Weights of a small GPT-style language model, trained from scratch on English Wikipedia.
Size: 25 layers, width 192, 2 heads of 96, vocabulary 2048.
Architecture: rotary positions, normalized queries and keys.
Training: a variant of Adam for these matrices, 258M tokens, 7880 steps.
MLP neurons of a small language model. Each row is named by its layer, matrix (up: input weights; down: output weights) and neuron, and shows model dimensions 0-191. Each number is 500 + 25 x the weight over its row's rms, rounded and kept within 0 to 999. Numbers have three digits each.
After each neuron's rows, "fires after" lists the tokens most often just before its 100 highest values on Wikipedia text that the model never trained on; "fires before" lists the tokens most often just after its 100 highest values on Wikipedia text that the model never trained on. A number after a token or word is its count.

L15.up260:487501492496469487507490510537511518530495479452481504515513505521471516468511479528474503509504469439492474488516473483468494486497559523468517520474512495512508515511479478458496526470486530512473487521485514458499480460500462496505483500473525492506505501519494459499490509488521502467488515536485480458495505514515528532516530485522450508521501519523508523456518495498481469481457522504534557518521495507424473584536557544544530491504518459512498482518507504523481527518556510486506458500526540502546502493504501470488514474524505488515480469473525488532466544472470496475
L15.down260:517503544535554448494506491532506496499505470482509557483526511485441461469494507527503472497505517549529511560511554512492513497481524446517493522510534498495497496480443510510488477467488498477519499519503485501489481522502504506525513517480515490532491529500463524511533509519492522514486443498512492527519497500490507442480508473518506474512466507501531539504473493509502490501479490502513528457427520511523501498423549505461503509498517501488476485528571536529476508513494463489482535484499483483516509555539505489508497473514515527525483506547490470526494532482499531486
fires after: "s" 36, " sp" 13, " S" 11, "im" 7, "ur" 7, "c" 5
fires before: "ed" 11, "ar" 10, "es" 9, "ing" 8, "ce" 8, "u" 8

L9.up749:472486517512472486538468485479501453489518476487525482437444511540541516501490508493480528484488500482474483495516555505517478541495517467480496536467502508533493486454511495500465523473494501546453467544447517551523519461466497530507502479486482468517472530510478493460492474528449503500494546501475571513472508529480501517505492521519457456501513505505523514533494496503521497463490519516517531493491505512544498512534531477511472503480507507482456452492480489503533512483491475448525495506526507522515474525480510535484479483500453504462483502478453510481512520482503478512
L9.down749:488492511490503481520470441510472516531505491520472536475515467492514491518498517511499477490477501477517499486520496531507487498506520506505492480488496480495496471515517527527509493540483495450531488499484520517506519509505516494534505501507487508488536521491490466520507531523440532508503510467466519538496474500545488517479509473505460505490501495475517502503532501521511494510500490524503484538295513497486490476500485487525492545516499483536502522522487531511515507491492452505529482502501522510532471502472532518510503507500536479497505505472493475493510515517512504540
fires after: " |" 100
fires before: "|" 87, "\n" 4

L15.up127:460452528503503543503475502462516506528463454464533454444472518553481489455512480468548477469472498494489480523497472523500480473488489481483487515475503506533532454502575503504547532467480503509478492490487479565500483502474504495525504488493515530496481527518487537441491513532492507480487505474519510506509500496486507499553478557516487479457499537500473500495508502489493483495464478493519519509494495518479461512518496550525473491513529496520502477476481499470507481498549503474523501469476510525508517461487493472511565524473498525464512465474537485514521513531509475500
L15.down127:453521492467473509512514525528504488493523482472501484470524500535512436504535470443460440560503484511502487529515478498513455479521506475502520491503430476513490513527493497497468484458503489447509516484500506479479544473483542490501499487510525492496491528511509487529457514503472533514476522508507544500473483496470490508485496486520502486529508508479517504451487499532511476489535506500525536524415507485498500489476500485496516531493542504506490473504491523521539493526469516532529473491527503457523520491487543535502500499507512539489507493506426533532539486510559485504
fires after: ")" 68, "." 20, ")." 8
fires before: "-" 71, "\n" 26

L10.up187:494453494557515509517511525535483497498472477506484518527508455548479518458516453520549508535477517511538518503510492501469482508520500516490509536500484509501501495469460478482483508475496474513514478472532486496492468465507496493483465464459511493519535560513499553508523478519498469494475489524470538504464520543496503492482500547465458521478497496487469556509512460503470507483496487485526538529508502531489477512504535508532479456519544535506472480507476501443451498505525490508524524506519547517484514497497505469498517472485544477445459502506478478526492543540524493483
L10.down187:527550524563503478478508519516497479542520485516486501525511496496459478515551535448470471509494518490479475516525501490534507498485511458496519487505481515502495505465518472438511499456519515510572527508479464513544474485495499495543473544463489510461490463477489522520482467510487430468519471489487498508478456507519475485500515510518501484519497489525546508484481500559481505476551518477488518500496517521506514511485499525454534525473521541520486484514492508480538534509504491497493519458489499474515548479478472496512477487505530508462505509541539501537536504468541500482
fires after: " pro" 23, "com" 14, " per" 12, " comp" 10, " c" 8
fires before: "er" 25, "ed" 19, "ing" 8, "y" 4, " a" 4, "s" 4

L22.up466:505479534526501483498517489520529461521461458504517506441496526551489552468519534554465489498472497512518491501481510470502533498522491542461479545500495508538478455483487458523541498545498472521474538506521542548509475472495483528474520514465560493503510523515501523489498523546497495535503492497499527470464487522473512510486505545497514531469482509490523509477496520493489511492549511487507534514513479493466468504534525517513455502482499515493458481509520507485474471478506490496492523503449485502551490524488485517541540530500524506541519487471496471503473520537445510464
L22.down466:479520538523508522558511534499516516498503480516504503528528504531501494496555508494516497479494508541518474503524514476468535477498474464521491491494482515513503455512508492513485505492536505474478485495525522511512498487503451490524464502495517507467500500511483455444498544486544435506500479529489513481489483461460453525483495516505516470492471498446496503536515481507479484514514456450474523540543423505530501540525490502512549449503506552482484510488540538500491470537483536537533456507490491484457529489460499538495486531466521493498489500513512508512514503522535480513
fires after: " " 61, "s" 5
fires before: "ver" 12, "ed" 12, "x" 12, "ur" 7, "ig" 7, "ce" 6

L10.up487:464529476485517518500508493496526506499484483460516506438481457536443495492525494516486500486494530490500507485523471500470498489509467531448486530483520480503474473538525512560489507479498509518475475488529549481479505521514470481462501489477509501487521499489494498486486514491533517465510469487484517476530539474503472471537481529491477471468493468528484503465505487498452496479495534504503544496530541497471450559486529487530533513534569518500460464495480530469473530508538497518527498462475496523486558467528469464539503479473499472481482501503518470488503532490535492489
L10.down487:493488500473487529497483473504540537484469547532484484495487510488523486546504485518492492480545499500535490483482501508532458529510518520479478497485513517505499491494556452483508523511543471552531507490472511475508528507507516486525557478476489500536434496527480488491522505492502485476488496459466477496521466507533486473513507513483478503494471412500489497502527541502519501562567495509514487492518519470499561465495493470515531542507504516477516532514531470514491481460482490498502495496497505493478490465517547506502481527448530483515507483502481494544519509463481538557
fires after: " F" 46, "F" 18, "f" 13, "ad" 11, "ent" 6, " f" 5
fires before: "ot" 21, "ance" 12, "n" 9, "re" 8, "land" 7

L12.up529:449511512503494509529496519481480501504533457470530470457474485513498515519492516509465502472501487502449518491494518521464473537500505468470476492499453508536481512464490472480497489445479494505518506533442542506476525486498471510502494473570496480503473507501451501495467517523459544531479514530465547497550522476489513474516528548514462513515489516456474492539445477495476509466510528524507527484508502484488453506541530472497503513479559508453466456491519511517477513460525465503514476502527527499514511496495486516490469487510493487501498523518502471525473531485514483466
L12.down529:460515502513509476555486504431480514494507454465452501487525550524511474524529487506507497501508484471506516445498509507496485476503496479523495508504482472541466485474516474493505487539465517510553471541499461503500552493493505527496462481530483487487524519496501488523508543531463495505488505521494486532503472467568535490525530512539533521472537478470490477498557486522505510489495481536475500510416514488503480433461474517551506542474495522520473521483504538499519523470511488476498494497548494513531496500476496519507529515492513492510487510487503482517510466480475505484
fires after: " " 100
fires before: "\n" 72, " " 17

L14.up36:484488513472495520563489545537487482493509472499535515464475468521496512451521477488491496521510525523514503463471494518465483477480490510493486545494482486550473499506456513499513486507502474500537476528524560478450489452487527471473492487475478475483524489478532524528494507519482501407488494520474544456506541507501495479465455518522487467475461482509480489485514486465519493517494525496541502521528524488491458583492537519519499460497473518492494513516467528482531490491501504495523483506469536495477491504538461513487482510487480541484495473496501537507503511514490501541
L14.down36:522566470443492481490513478468500555481464496513483465482503493490501521449504528493514489549496500499493490460503518494476493496477498486478498514520480495487474497455489517470519493470533468492510470534485517482496493512540500520534512505499509529490494485483469524494472491570505423490549491524484514477489471478498518481503501476479475486438546532525491478525526473529447510490489506498483491512462543491529518499455492507478479445518544507515519534502516519513535548539487488554530506512528510486493511449491535471477535535494510505466458487488502487503492500473519510498
fires after: "ri" 20, " Pri" 14, " co" 12, "cc" 11, " pro" 9, " comp" 9
fires before: "s" 15, "ce" 15, "t" 11, "d" 11, "y" 9, "te" 7

L9.up667:487484518463493470525534494495511494511480487512511419479476507551514510512512495482540511477530487484497495505542520503482490487487491496484511539495471479471443505475530519506482571490479529521491486499486510531518523531490508535468496452478544504518499502486473535532470520530546495433512512499496502500486522479497513464504499555498507470516498477505507523539479516517474513488476546492498523485490461473494486518528518501523476509501492494475447473471473476492508503458496506504578487480455520537478463503502518518552480489549481469491513475482467498493532549488497455483
L9.down667:478509502481465526508472477489468530525512498513493489486516513499494456509511520488463506498512473512490511473495498521533507530495519526545488466480493510509504482465464481517489477478481530454483476488497517538489531478514505525552506507483468498512522492495466464475524524484432482493546511488460541498510508522489451532517495519477485498470503487469484491493464523532534469497495472526544504528389538516473484524516438482488485515478489484491545476506511495470530498521502462467510493548515491495523528475487522538457520479476477464507511517478461512548479503466523500504
fires after: " |" 68, ")" 10
fires before: "|" 60, "\n" 10, "-" 10

L14.up24:439521545515511508503530506513499481498445452481499515459506529570498522513474485533518478519522458481549504498493485517472481460500496458478503551532497513537522495498476493484537492514455518524515445485487505504528522471479481481504488493475489533484495515490515484471494476468523521470454526510509485525520528464479538516471502508494514514487490495471514506470497511493497505517488483489473532511502503506466483508537534536506509477464539519523514485505468493483465488468542449477557536463503537507513488478511511469509525500454491517441480523449535480545463490508494492509
L14.down24:488492520515496484514496489494494502466565493508483519540504538495500449432524507481502475463511522514503528536511468490517487499515517466553535499514475497528491520541499496534510500449501496507528567522512451469532535458507500510474498543496539500481488496537483508546512496481473529523502488504501488544502460453506518499508522491549511524512487493487469515552476496497464509485492500510501531516432480537472523481484470518490492560480500501478495532489490515527482487506468533516493500502549472492491523512454498508562524500479523510537504473486495510486503482538523485453
fires after: ")" 31, ";" 20, " as" 19, " |" 7, ");" 5, " information" 4
fires before: "-" 50, "\n" 17, " as" 17, "|" 7

L6.up696:472472541529517509490537505490519464510495508447526440462497519510514537507476505516472536493501480493501515532494497514456496469513504495468474505510501517551504491461510497546485535461529523492440506471481501495473482423471459509507509507514513472471493523509491485469516510492491533531444538477469525475517538520517475494531492492527423498503482509491496500532524513458504480504466492514487502496524498495495493502502527516550458515521493507491499500507461477503473467508499516503496474499515562493518507501475485500500519517512483506509505536419485455519477541469466455492
L6.down696:462494482504470499529502519467509518449481501510467520483513479485511513473493533486493510478488515508498503525515484459537505473482479485514526504457526506497511494480448480479514512509513515497494485458498477476491506474480479510532507463483505509460499504456506493514528496511490533547521507509489461519475519493535442486486508482508547495500493470529548501504538514502438521497475525563529559508520454469517492472473515539476520514491529497533550496465487457549469480465477515531510487530501481474524481517560467505489509481517437527481496497472528482500493511448467536518
fires after: " re" 37, "." 21, "s" 15, " " 6
fires before: "\n" 15, "ation" 12, "ations" 11, "or" 8, "itch" 7

L6.up333:477547490525506474533498516504531545494562500462592447480475489478520510533499505484464500471510482486467483494532508470488535480526479474512476515491464498532517511542461484488502511501501540498498501462497533470496498528493493521492510485492555491493477495492487502492446493528489483505480518519504506513479560481495527478470494499508504494534502531460479550496544452511529518526545504495486543510572497459520485541507491489484489495519531532501487485469518531487507529523521493524530523510486513526510477505532490531531494512512487517465470469498481528489522495484444473480
L6.down333:479479501503534477459477470576476504464500502493491528482480493485516511478491526478475469438510526463487502523510451483500521450507533532551489511506533408466499487528481477485505417477487478515498484549491442529507497509533520546493483494483489500485486486491463494518515487476520475477497513565522508481492496528525518514467458460480467503485521488528470524518531519512497515494520470513504478504487484465522481480523528508507511494506511474444543525498530507506519544505488496501517493530479500484509479509516524508484535505497509483492527490481493485498492478491493484441
fires after: " " 85, " de" 9
fires before: "-" 23, "b" 21, " " 11, "z" 9, "te" 9, "x" 4

L19.up506:486512464538492545512515526574481524486539471492505544501521496481489498453474499455489514502501492506515531511487482482484471520473494524493500496507478489523515491483485499498527542472485490489504473533484483503489497426520515504447538492466541539543484478539520535498469476516460497490454481474481482513518515478458479529501520502522481497517504472487482506494538498508476525504495518485549485504549524532505521509502511468500500471555497473529501494466483463483518456484556504458543494491479533484491522543536508523516465463491438502524532532502493528504478482499501486533
L19.down506:495563455509497480473485521502540515549503532481467535551466478515519508506520486499501508504532492575514450536525493468483494478503492519512505511497530485514490502488519461522501514539464476463492482517518533449499492495509494521476481522485513512481519468495522493476481511506520499493495495504440520505505497462523479483499475481487502497450494475526488539515555514536523492467519526544531479492551502470508494510476531502485563486490488517497479526516503537488482498492522451498486530522475526467462484463534548493513455536488505486482508533475514496441487527513518470538
fires after: "tri" 19, "vol" 15, "ri" 13, "po" 8, " tri" 4
fires before: "tion" 34, "te" 9, "s" 6, "ted" 6, "tor" 4, "t" 4

L19.up248:481457507524498524481515518475510504473506463521524509473512499523521498499499508481436533487470500496582542497502499446509488505537508518461466520492459468503490482533499501552548483516501454474525471484484514504517486488494498496506510527474472534478541540483455518475508503501494494480464558487518537501511494552506527471516505533515487473505532545486456528480520490497503496472446536471511508489493507445485490491475536533533470456495541490504503499513505483506503514526477477484515513509518491496526536510473492530487499498519479534438520477513515503522477491557471471474
L19.down248:478494447535502527483517515463515518497503542543496539515507508521462507509529490496488512467535538491495532491520509461487521517524455530478518513516528461491506499523498511470518501520511478524543549498510506480534481491455472505475468489457510510490520528519503412524490512454530508522534532523485536526498469458468505470490530541485494487504510502498487477499464531512527521499450500525526555519480535521469516471495499548470498493498462505545516519508487528485515541512478500477513497473461533522459510491484540491485492521495472520539486459535486515507497506530545507488
fires after: "." 62, "-" 19
fires before: "\n" 84, "---|---|---|---|" 6

L19.up702:473502584540527489481527490527505506498470509478501462503531534504494522498508524566488512499472498466490540495526540493512545540473502458434503540486511534536493534499453472503515506453493511491462467497508484486468505479499511484487520488490518509515470516503502513499540533550483508490473502541502529493495528520484523504523489451464440481513456469500498516482521527516509495500479504548519482496512524475460497525515508533511485501512495537488508465498498529508459494481526502488498506512507502507521499483476510469511512505539495548477499502452448480551477545479485547525
L19.down702:517493465511499499496498513537497446499485487487534509500505507501489516525490528472518520513497518500521523483506524466489484465539476513526513490503529497508444511493507524505504549498479503473539494469503472512515498465496482491498502433513513538500480481536491482513517465522470476475494531463495481511493470462501492538473549501479469530521490509528510519531511472505497526496486528487540494505517484470479506531466485491509553527486516519490520466488503427503474456494486466543502481461582466522533516555510506510515441472501512483473486504516484507500509482427479521565
fires after: "s" 39, " S" 23, "z" 10, " E" 5, "e" 5, "S" 4
fires before: "ed" 12, "ce" 11, "ing" 10, ":" 9, "itch" 8, "art" 6

L14.up327:451428551510472516537488557451461526526499509496510484498496522489490527464508471479516492506453489502481492496460512486472489493468564529472514484523476492498525461501539481507538492485513477508497461518474483515500497502443478456508511476497512477530506525487492512473491510478473542484458517510458554497531518492527497516480487521509489495483517530468519495523540527506525478509433491515529492493498527522473499514531520478472506471490552476497527479490488484484488490491524468518510502494477582548520497505501481512526517483455512516459529494479502465529496478522501509490
L14.down327:492514522502513529490519515497490502438532502490510524496478529528496501511475513472499421517497464503502446525462474465526508497508436480529511481536523506532511545538493542475477519459511527548523505512478478525527518480472476509490480479491506460527497483533484463505471481494513493482462458527515519508493490470498502476492496451514513497475494496499502481478475515516522490479553456459500531538448520537468507504562523464501479513540510483484495476466507524471488505503477528524539477513510487471507527498495460493501513504525479535494542508451511477479528493514548477501
fires after: ")" 40, " States" 7, "ia" 6, " France" 4, " Japan" 4
fires before: "-" 63, "\n" 9, " " 8, " 18" 4

L15.up197:467437478528493518533483519525516525530484482473513505481496517502531504508505478505490514530476492506511519504492525488474490496523452514498473472500512456513487477497515475479509520494466463533491465482517459477465487498489490467492554513533546515530475497523482523512512538481482526541485510452471505472519499524452501503487477475479488495516490505465493506458472468499535436452463489497520506467517536468455467517518490507496477516497488505496454493470479503494502483471499492475538531460490534519473506530530455546515456480530513454477532514476499499541488543539449488472
L15.down197:475489529450575531526502453495522537504527457512497509501522446501509492487527506473487526491504498492541560504494536548478460462472488491488527482528505501495536483505520530510531492502527487488522503517473487480536517498480502457496492532491509540491541502530481442497509561457503551519516484524511510534489471512464474474449501503502532484486495489445520533456510489497528520525480500522485481501429495517488498473502506510522463532522485487547482512494509541502526499489521481488497489525493538515485492480466494522528435499480481510511495491481531501486499516500521536511
fires after: "s" 24, " career" 12, "ography" 8, "History" 8, " life" 6, " also" 6
fires before: "\n" 100

L9.up755:481511483542491540496468537507489497484476455509562511504477531545511516493517510510453464503504485511518484502462530526457495522521527475521517501502475506535462489500483511559524469488489435511483500545493521533484512472489477515466538512528523493496490504516475467486473497502506540526454536522493528508506493476479524496479498540503479542474424492466497460495504489503488531473467511490549527477509473443515490531523533516479521496477484524500481516504498475488485521475488483552491508499454482503473493467524494499522508499481505503484434537524528483487471504540473532481
L9.down755:496528528480497485502493468473519500554472534504523469522538525507482461494482485504474505535520485575534504470500492522520561532481511492487470514519495490470489469495476459483514512529512493441454525551520512490518464505473506499522472505465488495480523482520499521476511522518511505490501493490520513489519483482509521488442469472525530475471446507465546502530496495511517557514503487495507460493470497486484524498462513476494531484489486565480480505503516543523453522526514459468496477472513482517463497554489504487499491539475544482517530477483535450479491497488507524518
fires after: " " 55, " as" 21, " un" 5, " As" 4
fires before: "x" 14, "ig" 9, "ed" 8, "g" 7, "ver" 7, "ur" 6

L16.up58:461483522528508568509524522526504459550460479467509499455493513507505520457476479476483499494486453513495485534496521512483470537514521491470511505502478477519540485528497495529517490485512487507493469504470534509482498471476557468508479525550457480527466513520527458482485556517452539528496489500528524508465498525491509528488505529496478534472508539467473510517502485499472497497462500533482489520496534521502487528546476522494500480469540515477501479453496484510506477508519463514529451488482455528497539487522531500541532514478514543478509534474499470528498548491514517512
L16.down58:485541554473527481524530450521514505465533438461501542504460504542528479491464511482491458537511508488530488525478498509536469504484516471520515523507468525492497512511551494489484485470528506494499519506496517520489482505524475480494481514479514483515497492524476524537457455535498514477503503507499469549470544465538520492472518481501529504495507496548522486513537532520484525512555475467571506530432460475515504540487503488498482539498518495484464501510522527508492520487493520501501518512531534504521505487504536519520517506540512496529518458462473479489541476482472481513
fires after: " |" 25, "." 16, " —" 6, ";" 5, "y" 4
fires before: "-" 39, "\n" 25, "|" 21

L14.up760:470521521514470484529509546469505485517482462504504541508491526497505534500535435528501481498508498517507492510507508487462519512478523551506516489486507479538459474549483461498560512486491475531496466504452550466515483481538486519510544478479509521518499558507501503479527558499505509484486489493527478474488497509494549539515514530489514530514478481481522484470518517468450447505491488500530505520504500515526483506490523509483518438540515452487535492487508473470467552497566489503502536469508510510489538512510503516505487506473473519514522531498483510501490520511439486532
L14.down760:494498501481521519475468469428511507493474536478487483516500516528484514525517520512525503502479547492506497478513523483500457483472494483459516536476452482530498506488483526490483503475503511496505528518519472486481500483503534497535514490489503501465533537509492499501481476489519450426499509517491514468514483511511602506523515460509470472485486516542529475525545496529524490473537508537544472453508453519511480462518489490487440493483497510491521503471469496505510515500451476479532499486481541479500519483469515512477470487483496509457495492540527497451524477476459469505
fires after: "ro" 30, "ce" 12, "ine" 10, "ne" 8, "la" 7
fires before: "s" 75, "o" 4

L6.up16:481499477506518478551526559504473514495528458481531472467501468526503507467513508516439460496480517493470455508468545462473521493504463478507509487481518503546521482483563474507487488467491537551495465482486529487485481515506453542503516466486499495508499538471484502507479519501516510522474456485501473473495561505486487464518494533496485502507460558489493485501503482494480490462488484509531551464527497483490446541503526485518478517540504490494481513505486507497496484507512502540490512470497506521523540507504468540544496517512471500460518522492527527525481498495434496469
L6.down16:512470480502514482490476518548507488526512517495486510477476483467499463464489527493515481483484474507461498552537498530510495451491475512497469502498488468466530535517483508497547411466513449488522518501503493485481484521543518553511482491466487500469487515466477498463494468459529448460515496530490500532539493498538504496486445461502536550507470515510481501496473517492477510466508462485474516528527468507490486511484516525512504510523508481486551505506547513511537496509511473481502468503506488509474492473543514529519531538475511503522465471529497494456524513519484461458
fires after: " " 63, " re" 32
fires before: "b" 25, "ation" 12, "ations" 12, "z" 9, "ative" 6, "ook" 5

L19.up43:485501517526504563467518529503545496509479461511533461455517515518526501526470506522519545497514488501551514520508446493496494499462494502488475525492492476553467485516503485549541471462514500505504505501511518535489536457493483526487479548518523544473532466516491496435491512493504483480484499498486540490514499547509511483516475472494474496537525530504459519455499492493518495451466508509499519474498505510480496556486510497536503490534483480534532483495530469507510477489466490520539484519504536477538492519512488476526453486486504510490504550482538467515463529488456457473
L19.down43:488478496497526527510484491475489530479449516518523469491509500492487514524530490520484517486522502497483502447517528502510479490499493492521512470480498502484466505556518542508491472528528500526553525498497493467510481531520516493492530514504548524487505542514484447522509506498485510530485493524506535570501506507532446481506474511518459512471530455541497512510442494503498486505529488534481568511429481526512535464501505442513519504525473546547512506466507512493496493563512515517540484494492508459472525486510541522521461526512512486523480516502486513511453524478483517481
fires after: "." 92, "\"" 4
fires before: "\n" 96

L10.up671:482503537550503495500522495478470488482510516487517526538475519508481518459489439503503510522530529468496522526489503488449510548519507545519477511528489476505498513502485502461514482502528477550518475490489542527511515487437538472468511479476524486526499541527511557498497519496474515446481491438515490487464480514513509507491507517492467506495494540517474484496497524453495501508478485472526493503502484534465504516468545533493457490484487462500523487501506511474488490478548497504511524525489512488457505587507474513486506484535477502511530515553485506526494562537485466514
L10.down671:502516482500500503514496527488525521490486469504472509531476476471469532528484521474533503477494513532524481437529467487476518513525525503536477551456538487510459492482484477494474493532470513497498480506542503507504503503495510517533488469443452521485461562505513507510497508514534494516519452510518491489471472483500543500480512466500533526518516510528575511540525490506502492492490522493461498518520540519553532549510529481488435508498491510488493506541488498498472505488505483479469474497509538489519463509535469483492459522484501460475524479499494461440503490526537462483
fires after: "ro" 39, " mi" 9, "fe" 8, "no" 6, "ine" 6, "la" 5
fires before: "s" 61, "tic" 7, "is" 6, "o" 5

L12.up346:481491494508491537497487486501509465495489456518543464475507483526500504523473505528459523508468520506470516530503503504509547543466485479491473513488461513498487499503540511522475561512524501512452517521463504536505579468549510510491543497525503486490464528511502493459497537506462502529435531506494540477488505539465511455543502484481476502469484537486483523485487532453520506512459478500497514452523506462523487518494509502489437518493461453507499487497501470511518467480465523505521507488507550502505536495467488527473502482523481500497494518487495509512498519522464454467
L12.down346:513449471494483483515530479546476476493487495536545498518520473549429473523505517471471481507516525482506493497488505510484508520489522499501551496465470522460485460538505501494490462488488483478511488485481498500500517550508513527497494490441548523504526498543560529507495502506519542478485505516518458480469483448536457492479465480471513458485474518443495517527480490529438481515541501514484479504502509514521506525455496495498498483463522511530479542511527525496469458503517527465503508484487513510465533518507509551466508513478490494517484523511509505513526478469497483451
fires after: "." 72, "6" 4
fires before: " |" 30, "%" 25, " +" 7, " " 5, " (" 5

L9.up142:507506523513493532506522512534517509467498486539519481489482447544497518466474460528487528471502491467455515548505488520476470537478518551499511477505480473513470526511483506466521515515520473499495490486513533485472507452510485456494513482492498495500500496486486504486511473507476488464489505467498520501496539488459478506470494484516564463488516481510513494499510502486516476460511503512494499483518436509456478527490578502479527457539485490478472473480485546455518508498553498488531509525452505504506480503537473510474535476503462518441543492515500527516478507545459470540
L9.down142:508520464518509459469540474495498508489435506474515454491478558512498514550483509520465467435515561541529532462489496511485501515465494527513531452489445530502532509482458511510482530513505522509481473556450510508465485524529491514505529514525504498523499490511498530489481511574504467439520498478532532513484512487495499534495490490475505463489481481514491455557529463491536548523502488515519499512511517529547492522509483501481480515468514485486516498513477515462509474511488459526493490516513509513526475512508500511504483498539518508501512535501464502506531501501479501520
fires after: "cc" 18, " co" 18, " w" 14, " de" 9, "com" 5, " in" 5
fires before: "d" 26, "s" 22, "t" 15, "th" 6, "te" 4

L9.up503:487493473468518541499533539514513508470533490510504524487489491525506514484473491464461518447536502526463542485473483453493510548490494481514477535514434481502525520491506508543539508491533519518523525481509526548522490522498536520460470521472541477473469509527483484513467522482511500511480460461498502497513521479514548475498516529510490492516494524490490527446481475506515494517512496470501502511534494507464483516489588502510497472523497523515492517518504470468506511526472535511551492503474539541479508515522460499549516485480529497470469541507523510507478485500478445537
L9.down503:512488500475492516456479497500510454435461492493512500480539467521515499476520503507485515504542498570518476475492484537524493478514521483492504481495530464489549505491498499515489470492565492484505517460474518497485493517512453510542506459490512517511474509519479503492513524462526468529499501501486481500470464534508504488470427445477464488489498450513486463468460497499483502539498551494498536515507546479551516535467509479506516541467521556495468491504478491554468495490528507524499455505495529525489512515539472472481483465473502485496541496501492495528502487497522506504
fires after: " F" 31, " f" 30, "f" 17, " comp" 10, " imp" 9
fires before: "ot" 30, "und" 11, "g" 8, "ve" 6, "ton" 5

L22.up253:455461520517506491565533497521507455483537462489534486477495506513506494523535514524472536485507472488521500529513489511514489529526491500484511496511470500489438464517489529509535540481474478480430505510475516555494500482532533502518524467503513509501522467491466521467512528485464479493514530491503492504471499560495535513493509554489484534493508486499530483488499511523526513472458530509472533493486483482516465510492498486553496512460503463420474477485497492498506486458523450509511469519507518527503490485504517544532485471528488483426497478513484502502471492522496479523
L22.down253:484479531509479510496483554497554500491509452493509524479541506476513519493503531479504483488457510494516514506504458526533431485476485511522543499445471496530546437494515498532490505472488489521557453486476490492448443516496511505516506500420474501504502493493505515501491510490528524514539478489488501539447521488489502497461518531517501506505533508541477510527498522545508533496546515531472502555489510484506456504498497497493520546468535521546477512521511524530475506518480467483509508510480508502541490525480517501492544516477480497467520494497489492542493477506491508534
fires after: " |" 93, "." 4
fires before: "|" 96

L12.up548:470529532513457515519504516491501484501480482479497521444501506512534514504505520485445487492450480452464458459483450485475480519533504479459518497476487478491505485521515455526492486475468494527520495487483529531484492454531462502513551425486480462495479527551501513462477543510486511524456537516490558505511502473476519501523503468491449490481510548516497559481527498502512529511482529504510531527504483528531462511530494540528493513512497497496459478482510475475503521505486468502515533517496500514469502487499531492514521500484455511472510509491500453497478520471534490476
L12.down548:521463515477471510530515459518551531459522461496461492479488504516520528528478490478476438502461526521535486537493504493516506499503484483517499529503447451503505494497503512518541467563516501452514524474529551500509521501545516469532538506472507500511534517483538498558501511492479504488459498453542548512510534502511463479494516471490471504469537497494523537499544503520489488496504464499520484459480474468551489509486503524482460474503515500495481535519551510512512517480454480503473485509537472496509489500510537516516505496501498490445498489475527454498510478511499468498
fires after: " |" 27, " —" 14, " 0" 5, ";" 5, " 2" 4
fires before: "|" 25, "20" 11, "\"" 8, "\n" 6, "-" 6, "W" 5

L15.up462:440531518502493549520530475508506472506495470442521523480492502541513499511493474460510504493510489459456525487522480531500483548464523496491462570486502502531490478497524486471556489508506521513486480517468516511501549492534500506507485500530484517512465499531513483438518522533489532514507502487478486524495495515496510537478497506519520457484497549497448511505484471491546492514474482511511486511496521502516446532526500520537489474508505505497510460462522525518508500453543487507547499532494503493524551497453493522508531463497483508474479527478523539542461506467477505548
L15.down462:470510509475483499503518474551513514505529489478538532560505514542495540501528496487487485453506511497517538509525511482552451481518506480505529479485442484497516487522490511518488479489514505481539554492523500483479570496490533508522474538499494499499483544486490471509487506466476549476500503481500457536506472436504511513477482498491485499475510510499515510522490490523521473536545484532502504545425501524522502473499503516551491503524520488514501555509525532521547510505494491464535459510518533520532504498487509501487494514507523493508517478496439492472557501482503460522
fires after: " |" 50, "." 12, "al" 4, ")." 4
fires before: "|" 45, "\n" 16, "-" 15, "°" 4